{"d_model": 320, "n_head": 2, "n_kv_head": 2, "d_mlp": 1280, "norm_eps": 1e-05, "positions": "learned", "init_std_qkv": 0.0231, "init_std_o": 0.00326, "init_std_up": 0.0231, "decay_fraction": 0.929, "final_lr_fraction": 0.0, "batch_tokens": [32768, 65536, 98304], "seq_len": 1024, "train_tokens": 372800000}
MLP neurons of a small language model. Each row is named by its layer, matrix (down: output weights) and neuron, and shows model dimensions 0-127. Each number is 200 + 20 x the weight over its row's rms, rounded and kept within 0 to 999.
Before each neuron's rows, "fires before" lists the tokens most often just after its 100 highest values on Wikipedia text that the model never trained on. A number after a token or word is its count.

fires before: ":" 16, " |" 15, " of" 13, "es" 8
L6.down1208,212,166,183,195,207,210,193,186,189,217,191,219,198,184,209,212,187,165,191,184,209,186,192,218,215,191,180,230,205,206,160,168,204,218,182,178,203,203,239,223,213,176,209,193,191,228,177,221,198,181,211,195,183,249,173,201,199,184,186,205,239,237,223,176,187,231,182,223,203,184,158,197,192,191,193,191,201,218,220,224,187,168,199,209,206,219,199,224,201,218,186,194,237,183,210,183,233,191,182,192,196,164,219,206,164,211,210,200,198,197,181,199,201,221,177,198,191,199,213,162,194,211,220,244,188,203,209,159

fires before: "," 18, "2" 17, "1" 17, "5" 7, "4" 6, "3" 6
L20.down1141,199,190,188,208,185,246,230,158,190,191,163,174,158,231,199,200,217,209,125,186,213,224,246,237,217,186,185,194,210,201,246,237,218,201,212,230,218,201,174,181,211,192,185,180,201,186,196,199,196,191,179,192,179,216,169,203,154,202,195,208,173,180,194,168,205,189,183,185,210,214,197,200,212,228,203,202,218,170,206,214,190,209,169,169,172,194,206,212,209,181,196,175,205,240,202,205,207,205,235,193,198,208,204,182,193,204,202,214,202,210,212,187,186,202,194,201,195,207,154,222,178,204,206,200,195,223,203,227

fires before: "9" 65, "2" 24, "1" 5
L20.down617,192,171,188,205,224,206,215,197,220,187,199,192,190,196,193,196,223,197,208,199,216,200,167,219,219,189,188,199,171,199,176,221,193,173,192,171,194,202,168,192,189,170,199,183,209,187,234,225,215,184,217,192,161,226,177,174,175,183,202,183,198,211,180,217,162,194,218,195,240,205,197,177,218,215,198,205,204,186,209,212,207,194,188,220,218,183,229,204,235,210,186,206,200,231,182,179,186,181,173,175,198,227,199,192,214,248,207,178,192,168,238,156,226,201,201,195,176,193,209,168,212,213,207,206,182,181,190,166

fires before: "1" 32, "2" 22, "3" 4
L12.down40,200,219,227,226,199,229,209,202,174,218,171,187,208,195,186,161,179,182,183,197,225,225,189,211,225,228,212,202,187,218,220,246,211,190,241,222,171,220,226,190,195,184,193,190,205,175,211,203,221,211,203,189,202,180,176,194,168,216,197,211,230,212,196,226,212,169,219,193,167,181,213,205,224,193,212,202,195,217,200,212,212,188,225,205,193,216,218,217,227,198,201,204,215,215,208,225,209,227,192,188,141,172,181,209,164,200,212,187,205,204,176,207,216,198,193,211,164,222,204,178,208,214,184,210,199,196,201,182

fires before: "\n" 57, " (" 4
L12.down47,208,197,225,192,155,174,212,212,190,184,176,194,188,171,196,232,157,184,150,194,246,234,206,214,215,174,187,201,214,227,217,231,233,219,193,176,190,183,215,162,209,226,218,202,184,240,178,190,236,206,224,206,202,204,207,225,191,190,197,210,161,205,197,221,171,226,191,176,207,225,195,207,185,163,229,168,211,171,191,198,209,175,197,170,195,207,238,214,208,180,222,226,204,225,239,160,165,190,178,187,180,180,195,184,199,220,180,214,190,195,192,185,185,176,185,205,184,174,181,199,187,204,167,209,175,187,214,210

fires before: " " 47, "imate" 4
L15.down561,186,181,222,199,223,217,195,239,194,198,146,207,202,209,195,197,208,174,183,224,212,200,181,186,197,184,190,204,202,206,221,193,192,218,224,219,205,169,214,191,243,201,196,193,204,204,209,181,213,215,184,208,212,186,181,192,185,222,198,192,195,197,178,188,192,218,200,195,180,185,236,202,217,160,194,190,194,194,182,194,208,213,207,182,178,159,180,188,198,198,220,198,203,209,204,223,213,223,182,176,248,191,143,211,218,224,217,211,208,197,168,186,208,227,189,215,215,175,200,173,214,177,194,242,173,218,233,200

fires before: " " 47, " of" 9, "," 4
L12.down781,223,181,203,202,196,223,189,197,179,186,224,175,187,187,203,196,191,195,235,198,171,229,186,186,197,196,181,178,183,232,209,195,202,222,196,214,194,186,225,168,199,211,209,244,214,201,233,206,203,217,194,214,184,222,216,216,185,211,210,241,195,208,183,193,237,196,202,190,189,187,185,198,175,199,171,178,232,194,197,206,214,194,226,221,207,220,222,191,182,184,186,212,210,170,191,199,201,212,210,202,181,203,220,216,216,211,192,212,217,212,194,188,182,209,211,204,195,199,208,167,185,211,179,170,202,179,211,158

fires before: " " 79
L17.down1080,230,179,230,213,182,224,185,179,214,180,184,184,218,235,212,192,188,165,224,188,213,241,198,196,200,204,205,216,144,201,205,234,174,189,226,211,166,205,201,195,187,189,192,224,220,170,201,194,223,175,221,229,188,224,205,206,167,191,193,195,227,213,178,228,205,175,200,189,219,204,212,205,192,224,207,213,218,189,182,231,180,230,206,214,213,199,194,220,173,160,211,200,198,197,232,205,191,183,200,242,223,200,196,203,169,216,191,216,199,212,208,221,197,198,220,189,208,211,215,207,198,239,195,192,222,201,219,189

fires before: " " 67, "ribution" 5
L20.down606,206,199,237,192,230,207,176,195,180,215,192,194,159,165,207,194,179,209,206,194,210,194,205,198,203,173,213,185,224,213,190,189,229,236,179,215,210,194,199,206,201,208,186,196,203,207,206,150,175,211,173,170,186,162,215,199,186,193,196,199,206,177,197,176,150,170,177,203,159,192,198,216,221,199,233,224,147,203,191,176,197,229,209,204,242,153,194,175,179,168,183,212,208,219,171,218,174,237,204,230,214,169,191,229,204,236,174,198,203,221,208,221,187,214,232,254,197,188,212,187,209,225,201,215,198,225,204,168

fires before: "-" 36, "\n" 22, " " 5, "1" 4
L20.down446,208,183,203,182,186,222,204,256,184,224,212,183,178,196,180,219,190,211,219,211,207,163,212,192,210,205,225,205,198,199,212,173,197,199,179,191,192,192,174,187,231,210,198,164,198,225,184,162,189,191,222,209,211,192,174,212,207,198,189,207,209,194,209,190,202,178,204,221,193,199,173,182,194,179,190,169,186,222,178,183,168,196,203,191,186,174,217,206,208,203,233,192,224,211,211,211,224,175,166,169,230,216,190,153,189,157,216,176,216,229,181,242,181,169,214,205,218,193,220,202,217,211,198,220,189,243,208,218

fires before: " |" 31, "." 11, " (" 6, "–" 5, " Al" 5, "," 4
L17.down72,220,172,189,233,166,202,219,212,215,198,195,158,188,202,232,239,183,177,193,219,228,230,187,198,196,172,201,185,184,199,195,226,169,222,200,215,204,220,195,184,177,198,204,215,193,186,167,213,215,160,251,168,224,173,190,223,189,192,199,182,213,213,196,201,215,203,191,165,223,205,167,189,162,199,200,171,173,170,196,203,215,196,181,168,185,186,194,240,207,214,220,224,148,219,141,215,228,207,187,207,179,203,198,206,178,196,229,216,237,196,215,241,220,199,206,207,164,239,214,189,204,187,185,227,205,204,189,193

fires before: "," 23, " of" 17, "." 7, "\n" 7, " in" 6, " (" 4
L5.down348,223,189,235,188,193,215,232,222,206,195,212,200,230,219,217,234,200,218,171,174,170,207,215,203,231,196,197,229,171,195,186,195,190,192,200,234,227,212,198,216,193,239,222,229,231,197,210,206,215,207,158,236,184,217,213,209,222,204,185,175,192,201,193,182,194,225,211,214,213,226,177,212,195,216,182,210,202,199,195,205,167,187,236,193,227,214,211,176,162,189,186,204,205,207,138,232,179,192,199,230,204,193,228,208,196,189,190,169,206,184,209,216,190,234,188,214,179,172,141,251,171,216,219,205,194,220,205,198

fires before: "ing" 18, "s" 18, "es" 8, "omes" 5, "ains" 4
L20.down346,226,198,190,208,209,174,172,177,197,179,200,198,157,186,218,192,232,213,209,182,207,211,202,167,191,239,175,202,172,199,146,198,219,216,202,184,206,170,233,208,207,189,217,239,250,246,197,202,183,209,186,194,194,194,189,181,243,168,190,244,211,225,214,203,206,185,204,218,208,146,224,257,215,208,204,190,207,229,215,220,164,202,203,176,188,229,168,193,165,182,206,179,175,167,163,162,230,199,212,193,191,231,195,195,188,184,222,186,207,201,206,197,188,202,191,178,201,207,198,223,203,222,210,202,238,248,179,217

fires before: " was" 26, " is" 18, " of" 10, "," 5, "s" 4
L20.down1132,179,198,207,222,184,192,211,201,214,181,209,173,199,196,196,224,174,202,211,220,183,187,223,234,216,158,192,157,189,210,210,223,165,210,218,196,214,225,165,192,187,192,185,219,205,202,226,201,161,172,187,188,199,189,221,224,210,189,167,175,192,222,199,240,226,212,185,231,212,200,188,160,229,194,224,196,186,171,215,227,173,227,184,230,221,193,192,177,215,186,190,212,225,187,194,196,239,229,182,180,187,216,239,205,193,202,208,187,229,201,206,204,191,214,163,191,166,181,213,207,181,187,208,222,195,178,202,173

fires before: "|" 36, "\n" 28, "-" 17
L6.down759,209,219,258,180,223,204,171,173,196,208,198,211,212,221,197,210,182,194,143,221,202,180,216,205,192,229,210,202,195,186,196,197,209,190,172,211,249,217,166,232,174,181,141,172,212,221,226,194,190,175,218,207,221,215,196,186,246,199,213,185,199,187,232,205,199,193,194,212,228,203,209,212,222,193,191,178,187,209,162,172,225,182,193,188,193,206,198,227,200,223,213,227,210,169,248,170,183,222,194,156,216,191,208,218,220,215,201,176,208,225,229,194,175,200,230,194,242,214,188,178,203,227,211,238,205,187,229,222

fires before: " " 31, "\n" 20, " C" 4
L15.down150,197,195,194,182,185,185,215,209,183,208,167,196,166,190,184,199,222,208,193,213,202,178,200,193,204,206,197,209,214,234,190,205,184,213,212,225,217,192,215,196,217,187,181,207,207,194,189,192,220,181,189,176,226,206,210,218,227,225,184,196,222,215,203,164,204,234,210,221,178,203,203,188,217,170,178,213,215,193,220,188,201,196,194,184,165,218,215,173,182,232,220,197,201,208,204,190,204,194,221,171,224,223,218,206,194,243,200,197,206,174,187,220,190,239,201,213,187,201,218,224,197,197,201,182,219,186,219,182

fires before: "," 26, "." 17, " in" 9, " and" 4
L20.down683,195,188,199,170,197,206,210,226,209,192,197,196,168,231,187,191,194,201,185,174,233,198,178,173,229,196,233,206,205,202,196,206,176,206,174,185,190,207,163,233,198,163,218,217,208,179,182,216,197,205,224,190,212,208,227,216,190,185,193,205,188,211,197,221,198,151,236,227,200,221,193,235,188,185,191,146,169,181,196,224,179,212,191,182,204,247,182,185,171,235,217,241,197,214,208,204,213,131,202,186,205,223,249,206,208,213,190,181,203,229,184,204,185,186,194,209,227,202,217,210,188,230,224,216,211,183,211,185

fires before: "1" 29, "2" 17, "6" 7, "7" 5, "P" 4, "3" 4
L6.down360,210,183,194,235,210,204,193,196,195,242,165,212,220,188,207,187,197,216,185,208,186,184,203,200,237,180,220,199,215,215,210,234,185,195,214,205,207,224,218,205,214,177,193,225,235,194,189,208,167,193,208,198,195,226,194,187,185,198,181,170,156,212,229,216,239,221,243,194,171,211,210,158,194,239,176,223,228,204,216,216,190,215,212,195,213,209,220,210,184,223,220,240,195,201,166,191,191,213,205,213,180,188,146,161,186,195,208,192,173,187,181,199,167,200,221,173,178,188,163,209,197,214,169,205,189,236,218,215

fires before: " " 42, " March" 8, " February" 6, "2" 5, " January" 5
L20.down301,183,220,191,196,214,172,228,191,200,165,144,192,212,218,197,222,226,223,192,203,209,179,218,190,224,204,198,203,215,195,190,196,174,222,198,160,219,228,200,168,239,206,170,230,211,254,184,230,192,192,162,194,185,174,173,210,225,223,193,183,215,210,206,228,218,180,203,194,209,178,198,175,199,170,225,228,196,187,204,181,200,178,207,209,173,216,197,201,187,205,230,187,232,179,204,199,194,176,201,209,189,195,176,167,180,179,214,188,199,199,232,216,244,181,211,208,200,170,190,191,210,210,212,205,208,194,207,161

fires before: " |" 21, " Democratic" 13, " Republican" 9, " D" 6, " P" 4
L12.down370,175,203,191,201,195,161,165,194,200,237,213,211,181,171,206,164,221,220,189,203,170,185,207,187,174,222,198,208,218,195,223,192,175,191,191,195,181,205,152,204,209,201,219,218,222,178,185,212,197,153,233,181,167,213,222,201,170,176,206,191,229,172,204,230,177,209,199,252,179,182,207,210,217,196,203,222,193,223,206,202,230,142,208,190,197,196,215,212,236,229,194,193,205,202,193,157,198,192,199,192,221,197,194,124,193,207,178,177,245,181,189,216,171,215,182,224,208,203,191,186,213,236,201,206,195,216,191,196

fires before: "\n" 82, "-" 12
L17.down50,189,182,222,177,199,212,204,209,228,167,186,197,215,212,222,201,159,210,171,211,212,203,202,198,180,177,187,211,178,227,207,209,167,179,167,224,181,224,263,197,194,191,188,217,174,200,191,217,190,189,207,195,185,226,193,208,201,235,218,219,190,170,192,190,172,167,192,210,199,273,193,236,193,167,164,191,221,175,191,239,191,213,224,214,197,198,220,217,201,205,215,173,196,209,195,199,197,220,211,210,219,202,188,189,189,176,185,198,180,197,187,202,178,173,179,226,191,182,223,202,251,187,190,184,184,176,190,200

fires before: " |" 37, " " 25, "\n" 12
L17.down305,204,201,198,175,224,200,199,238,191,196,187,212,161,197,175,215,232,212,234,203,204,211,198,237,186,178,194,192,191,204,197,252,199,203,226,206,180,201,217,172,194,191,216,199,206,174,181,203,186,223,156,217,202,206,218,208,202,172,195,192,232,163,212,224,154,168,177,196,213,224,188,154,221,209,169,230,221,204,192,203,190,173,224,248,197,208,236,221,199,242,190,218,175,210,197,172,224,202,227,189,189,191,219,211,170,231,177,247,201,197,211,228,205,177,217,207,174,205,198,225,199,178,192,208,191,194,184,161

fires before: "\n" 66, " be" 6
L12.down115,141,193,183,179,205,196,230,173,218,209,194,215,237,196,210,166,212,160,204,196,254,194,170,184,180,184,229,194,187,210,188,184,195,183,174,167,202,195,221,209,211,165,197,166,225,239,207,193,209,202,249,168,195,182,174,170,227,153,196,196,197,222,198,243,198,201,191,229,200,225,224,210,249,244,223,204,220,211,187,232,206,227,182,192,185,213,174,177,200,217,202,243,208,238,182,214,204,219,236,175,212,200,179,211,199,211,217,158,238,219,191,184,160,192,183,187,211,205,205,171,193,187,169,213,175,193,217,185

fires before: "\n" 47, ":" 6, " #" 6, " (" 5
L5.down766,189,179,225,195,216,200,186,241,182,212,207,214,182,186,215,181,217,195,184,162,212,221,220,207,182,232,185,185,215,188,186,197,187,206,214,201,176,163,229,208,209,192,235,196,194,216,164,208,188,219,181,190,155,216,199,209,211,150,200,222,212,201,228,190,170,183,229,229,196,159,169,175,225,191,227,233,202,225,181,191,196,206,211,217,187,195,187,201,202,215,205,182,197,188,217,217,180,200,191,212,228,171,227,217,186,234,200,195,213,230,204,196,199,205,235,171,181,211,187,203,245,181,212,183,175,207,161,232

fires before: "\n" 28, "-" 16, " the" 6, " On" 4, " He" 4, " a" 4
L6.down742,216,209,194,215,245,186,213,226,204,237,222,200,206,186,216,235,209,178,216,196,213,189,222,227,199,195,210,183,180,187,207,168,195,236,203,193,175,211,198,208,186,189,218,182,252,204,193,228,187,170,184,197,207,206,169,173,212,190,182,200,202,215,210,202,219,214,223,193,191,206,178,191,213,192,195,197,210,197,195,182,225,239,224,212,195,164,211,215,238,191,170,188,151,195,200,249,189,195,226,203,207,194,185,207,225,162,208,216,211,208,206,215,214,176,185,222,226,195,202,194,213,212,195,204,213,191,217,175

fires before: "0" 54, "," 6
L20.down925,215,184,209,177,206,221,205,192,216,198,208,214,189,199,213,186,156,204,218,184,196,227,229,200,211,154,195,214,210,205,200,195,200,215,174,230,215,198,191,201,184,186,210,174,175,215,162,196,201,184,210,199,165,229,174,214,202,224,188,222,182,171,210,219,192,192,208,213,171,232,190,220,220,205,204,212,203,187,179,197,186,228,201,169,228,199,185,193,214,196,201,196,212,182,175,237,201,171,200,174,179,220,212,190,221,231,180,234,235,190,190,242,229,226,186,159,229,227,202,227,177,186,194,223,202,194,185,181

fires before: "\n" 62, " " 26, " January" 4
L12.down755,188,212,219,208,244,170,179,191,186,191,163,212,212,208,199,228,188,202,157,189,224,187,217,252,226,191,211,150,219,160,200,211,171,206,181,229,215,233,190,169,183,216,208,178,203,200,207,195,195,218,176,229,194,222,214,250,207,197,189,212,196,214,198,215,205,204,201,177,186,224,206,224,208,170,195,185,203,227,200,189,201,191,194,221,185,200,203,201,171,194,219,185,246,193,222,193,212,203,179,173,210,187,209,180,179,192,163,197,179,178,204,189,220,198,242,187,207,174,215,207,181,181,210,195,205,189,192,192

fires before: " |" 32, "O" 6, "L" 4, "E" 4, ";" 4, " (" 4
L12.down1098,195,179,198,198,217,214,176,176,212,178,170,230,185,164,222,208,169,201,213,213,174,207,186,198,165,190,182,162,189,162,189,188,207,191,190,213,219,218,216,208,218,156,202,211,180,218,202,200,213,171,217,216,222,201,210,140,229,187,236,213,161,184,193,180,167,229,202,187,181,199,220,189,223,218,207,221,209,239,213,200,179,166,225,193,193,221,187,191,219,160,196,184,236,204,198,211,221,169,207,207,193,216,208,214,166,214,204,198,176,192,178,187,228,241,173,193,223,163,206,197,215,172,242,216,175,220,222,219

fires before: "1" 42, " |" 23, "2" 11, "gr" 5
L20.down1061,173,152,214,211,215,232,214,220,188,234,192,181,166,211,177,239,176,200,141,178,234,168,164,205,210,224,202,186,218,216,183,195,200,193,219,151,201,203,199,183,266,206,192,217,192,184,205,188,205,169,220,191,191,229,247,213,175,201,217,223,204,189,209,196,218,211,229,201,169,170,191,194,205,209,208,181,214,202,182,244,166,191,191,174,209,223,224,215,203,228,196,202,172,201,195,227,187,220,209,193,210,177,190,155,199,216,207,202,213,201,205,214,172,184,199,216,179,190,228,204,203,203,201,199,190,232,237,185

fires before: " as" 23, "arter" 8, "-" 8, "ick" 7, "est" 5
L6.down1141,201,201,187,205,207,209,216,187,217,208,234,177,212,232,199,204,179,231,180,182,202,207,182,206,188,181,190,234,201,196,197,164,189,224,206,174,174,195,200,225,208,219,209,207,188,214,230,176,205,186,193,224,204,182,217,214,178,189,207,177,208,175,212,162,194,232,183,164,167,189,193,200,195,178,195,209,221,194,193,180,191,215,218,193,236,186,218,196,192,199,238,211,232,234,254,183,176,217,157,183,203,229,222,205,182,175,208,219,183,178,212,168,160,163,210,212,225,195,192,156,220,236,177,207,186,178,180,196

fires before: " " 89
L20.down1277,186,225,218,187,194,205,205,216,229,200,237,175,212,176,230,221,267,212,199,209,192,183,199,182,219,188,236,188,226,167,182,199,196,210,205,211,204,195,220,179,210,206,203,215,198,198,218,221,195,210,178,178,190,174,175,181,193,179,203,230,184,166,191,228,195,230,205,180,194,218,162,177,223,193,178,165,218,197,196,200,229,185,178,162,216,172,196,239,175,175,183,198,202,209,168,225,147,227,204,213,171,192,205,257,218,187,183,186,183,219,201,195,214,186,195,241,177,185,189,195,184,180,197,234,238,225,203,205

fires before: "ed" 19, " the" 17, "ing" 7, "ze" 6, "es" 4, "o" 4
L5.down1233,186,189,184,173,201,174,159,200,193,198,223,220,194,182,232,205,212,235,207,198,166,191,222,203,167,213,208,165,207,231,206,215,194,191,202,180,192,211,194,219,210,204,217,173,177,230,207,227,208,197,195,177,200,213,163,190,182,190,201,220,188,216,233,213,171,212,217,184,222,224,184,208,195,212,174,191,204,211,204,188,185,219,238,191,188,214,216,218,180,213,175,159,210,172,183,210,234,187,175,202,215,207,223,203,192,203,187,195,182,180,147,221,169,236,194,216,232,209,179,215,217,228,230,178,201,190,198,194

fires before: "1" 35, "2" 15, "3" 7, "9" 4, "0" 4, "5" 4
L6.down736,229,220,227,212,208,230,216,175,217,176,210,188,150,190,163,187,198,212,183,199,248,217,181,166,224,202,232,187,191,188,206,202,214,209,223,209,177,205,180,218,189,171,185,194,197,243,191,205,183,169,197,216,202,219,242,236,227,200,207,188,201,205,207,167,195,226,226,202,167,179,220,182,189,201,207,206,215,166,200,224,200,211,225,202,159,192,219,152,201,202,230,176,196,225,191,175,207,230,213,208,180,206,214,199,218,221,229,248,215,178,193,227,189,192,197,215,198,195,181,214,189,181,208,210,206,203,239,203

fires before: "," 70, " the" 6
L17.down1026,241,210,206,219,186,197,165,194,204,254,234,206,185,202,217,192,233,209,239,227,216,208,217,234,194,213,242,185,243,195,205,195,193,208,180,216,183,182,196,175,218,216,171,211,164,201,178,198,179,182,164,191,220,194,200,175,207,219,227,201,189,201,192,206,207,173,226,211,184,170,199,198,226,213,177,208,226,184,203,196,210,195,200,164,189,200,197,201,214,224,196,208,239,198,221,222,199,178,173,159,192,213,181,175,229,177,214,197,169,180,197,196,191,205,208,209,200,200,203,213,197,160,184,218,201,203,234,210

fires before: " " 47, " and" 7
L20.down911,223,218,197,198,178,215,219,204,185,198,209,163,178,141,231,240,209,200,217,198,199,177,199,194,209,174,221,176,207,210,208,218,197,176,169,221,152,194,155,204,200,181,227,197,205,230,203,174,216,194,183,224,211,230,218,212,221,199,146,211,195,196,195,226,208,215,172,212,190,200,216,178,189,225,169,235,222,213,216,212,161,221,211,221,206,190,186,182,195,195,155,218,189,230,240,229,221,180,168,227,242,219,190,208,190,210,202,240,184,202,213,212,205,178,187,195,205,207,211,161,200,232,203,233,217,204,181,195

fires before: "." 20, "," 14, "'" 11, " in" 6
L20.down698,224,211,181,185,207,209,207,184,201,197,219,217,184,170,220,193,220,211,207,214,204,218,202,197,189,177,195,183,205,204,225,217,179,164,207,172,192,223,185,204,188,207,196,193,187,200,201,210,196,234,220,209,169,194,185,205,170,195,191,195,198,202,194,190,181,214,205,218,197,233,230,189,188,219,166,212,176,184,171,219,196,180,202,217,229,226,160,234,181,212,185,209,162,182,166,180,197,178,235,224,218,217,213,263,187,180,216,205,188,224,214,206,175,217,192,237,206,169,197,217,224,198,176,193,184,202,205,176

fires before: " |" 26, "," 18, ")" 11, "." 11, ";" 7, "\n" 7
L20.down817,201,198,209,181,194,219,210,205,228,201,178,231,226,175,200,217,217,205,276,184,205,209,206,191,160,197,161,183,203,202,207,182,214,233,184,218,204,219,200,209,237,164,193,211,167,220,235,207,197,167,170,224,194,208,176,184,188,179,195,162,234,192,161,209,209,197,205,184,214,204,190,187,202,187,194,221,207,201,199,197,188,204,189,190,184,179,185,198,221,209,200,185,203,196,198,198,190,201,214,213,185,208,209,230,152,189,252,181,212,193,197,188,232,195,189,190,197,201,183,180,192,204,190,200,213,200,225,181

fires before: "," 43, " he" 7, " the" 7, " " 5
L17.down53,208,227,222,208,153,189,197,176,201,224,208,171,197,186,208,235,211,190,228,232,199,210,229,197,194,196,201,173,233,189,190,186,201,222,203,222,199,165,213,172,207,178,195,201,217,166,208,216,178,205,179,187,207,193,231,144,223,188,191,219,203,198,198,200,201,191,256,228,186,200,204,212,247,199,184,204,242,215,206,208,209,217,198,215,209,214,190,206,220,203,224,208,212,211,229,166,227,178,183,200,185,205,163,196,202,167,197,173,208,194,187,193,200,198,179,217,165,204,209,178,197,202,197,194,212,189,210,198

fires before: " |" 29, ":" 21, " the" 7, "ance" 4
L12.down500,191,166,193,213,195,137,178,187,196,185,205,202,199,197,202,197,247,201,193,194,196,196,177,197,171,211,179,183,182,177,201,206,206,217,177,222,192,178,208,222,214,193,192,162,236,216,170,200,165,185,234,208,170,203,208,214,174,188,195,221,207,255,216,200,206,222,172,189,210,180,188,173,200,212,201,191,212,201,222,220,192,209,234,212,207,197,185,176,197,207,194,183,194,194,203,205,219,210,201,207,221,191,223,228,185,150,197,164,190,179,192,155,227,198,207,205,239,202,135,236,168,184,210,194,192,214,181,215

fires before: ":" 58
L20.down516,207,209,225,203,246,209,187,190,203,234,185,168,186,223,206,220,250,201,177,221,204,180,167,206,194,176,224,215,223,198,190,186,192,169,225,222,231,227,182,188,152,180,224,175,239,213,205,207,211,189,201,190,193,191,195,211,255,207,259,190,179,204,221,175,189,213,144,192,234,212,180,197,201,204,223,237,198,188,223,202,185,182,210,205,210,200,208,207,207,218,235,195,197,198,166,204,206,199,232,196,238,175,221,179,226,194,181,215,161,243,208,162,176,176,163,218,179,218,221,208,211,214,196,209,197,216,200,186

fires before: "-" 63, "\n" 12, ":" 5, "ed" 4
L5.down648,207,191,202,198,181,210,194,256,195,192,184,220,186,204,180,188,184,157,254,186,222,171,208,217,235,205,251,214,203,186,210,217,195,186,198,205,175,183,218,230,217,191,243,193,227,194,190,198,198,176,161,221,194,168,195,217,219,206,179,189,211,201,240,227,221,197,206,192,200,223,195,172,202,164,179,176,172,206,219,225,164,209,225,212,188,228,217,209,224,215,221,198,205,201,203,219,201,176,217,183,226,211,190,189,190,211,183,233,220,216,200,212,226,207,173,227,225,210,181,188,191,228,194,200,214,201,219,208

fires before: "0" 61, " |" 9, " P" 4
L17.down543,223,184,215,196,167,222,168,222,212,201,194,177,197,155,184,197,195,200,275,187,178,199,231,199,223,218,191,203,201,196,211,180,182,177,157,179,190,209,200,192,188,220,205,220,216,191,229,206,213,190,193,194,225,207,209,206,167,212,199,190,218,202,199,214,221,198,166,226,194,197,198,204,212,224,194,232,190,194,202,183,191,226,229,213,187,216,175,190,224,194,204,200,180,175,204,218,196,189,222,173,212,219,181,218,198,185,194,171,234,202,244,158,215,215,212,217,181,238,183,194,212,208,186,189,176,177,182,203

fires before: "1" 35, "2" 11, " " 6, " to" 5
L12.down686,211,207,182,200,194,163,209,209,181,157,197,205,189,209,188,211,228,191,193,195,195,202,194,216,201,195,197,223,223,181,165,192,206,223,165,200,231,189,193,227,205,163,212,194,187,194,201,202,180,220,205,211,194,203,197,179,194,222,183,182,200,202,190,201,234,160,205,203,211,169,201,198,182,182,208,205,215,224,182,203,194,200,194,177,196,184,225,181,235,196,173,165,191,183,212,230,199,197,199,198,218,198,201,215,193,188,214,189,232,216,215,168,205,214,206,194,189,211,219,165,213,219,231,191,183,217,209,197

fires before: ":" 63, " " 7
L17.down1130,201,219,193,208,182,206,181,173,180,205,196,192,196,192,234,222,194,190,190,175,204,210,226,215,199,195,243,227,207,193,222,225,215,202,193,161,211,197,203,213,188,180,171,198,207,165,181,202,198,207,213,204,188,207,230,206,195,184,220,257,223,215,207,221,212,190,214,192,179,173,224,206,229,201,232,208,202,234,193,245,204,207,184,173,207,222,187,190,240,181,200,210,194,215,198,191,195,160,167,182,216,221,194,235,196,169,196,189,215,222,234,217,177,166,197,165,206,192,211,213,222,198,231,184,227,202,182,178

fires before: "\n" 71, "1" 8, "6" 4
L20.down581,187,197,200,196,210,202,215,213,166,200,185,240,190,200,187,207,194,207,287,185,231,196,179,209,231,220,202,165,184,221,209,210,219,190,215,199,209,248,217,211,211,173,208,211,225,177,180,176,236,171,171,217,205,210,229,259,204,190,180,180,216,188,139,191,214,172,216,211,216,233,189,220,227,217,199,180,208,226,217,214,174,223,200,209,216,213,238,185,191,186,218,191,179,211,201,203,212,171,222,194,210,186,183,203,163,182,196,219,232,201,200,208,191,204,192,189,197,192,222,184,196,216,196,181,224,191,200,177

fires before: " |" 20, "1" 12, "0" 11, "2" 10, "3" 5, "9" 5
L12.down453,198,213,220,168,205,195,172,171,197,232,188,206,203,209,233,189,206,230,164,197,198,196,198,182,213,194,226,197,168,208,215,212,174,199,207,214,247,215,183,207,174,155,193,194,196,216,209,227,196,192,160,189,192,218,187,216,172,202,203,203,216,205,197,215,201,218,194,173,206,194,194,206,261,206,229,227,202,198,198,226,216,176,188,215,173,186,189,190,199,239,238,220,219,223,187,200,207,193,226,201,212,207,226,214,196,190,147,215,205,206,165,191,213,189,191,163,195,199,192,173,209,206,187,210,182,181,212,189

fires before: "\n" 46, " a" 7, "-" 5, " |" 5, "1" 5, "M" 4
L15.down667,206,170,205,232,218,205,209,214,204,202,177,242,189,178,212,209,240,226,200,225,185,162,190,198,186,217,209,238,181,226,203,184,188,162,209,195,221,249,194,164,220,217,220,203,244,187,200,205,182,200,209,202,159,183,197,191,178,196,194,163,209,215,209,193,186,186,209,218,206,212,192,166,188,211,154,213,182,222,205,190,205,216,196,154,205,180,219,209,215,213,211,215,165,197,195,224,163,192,177,196,213,196,192,201,192,204,189,215,217,166,225,174,172,229,216,196,186,203,209,211,220,222,158,234,220,212,175,179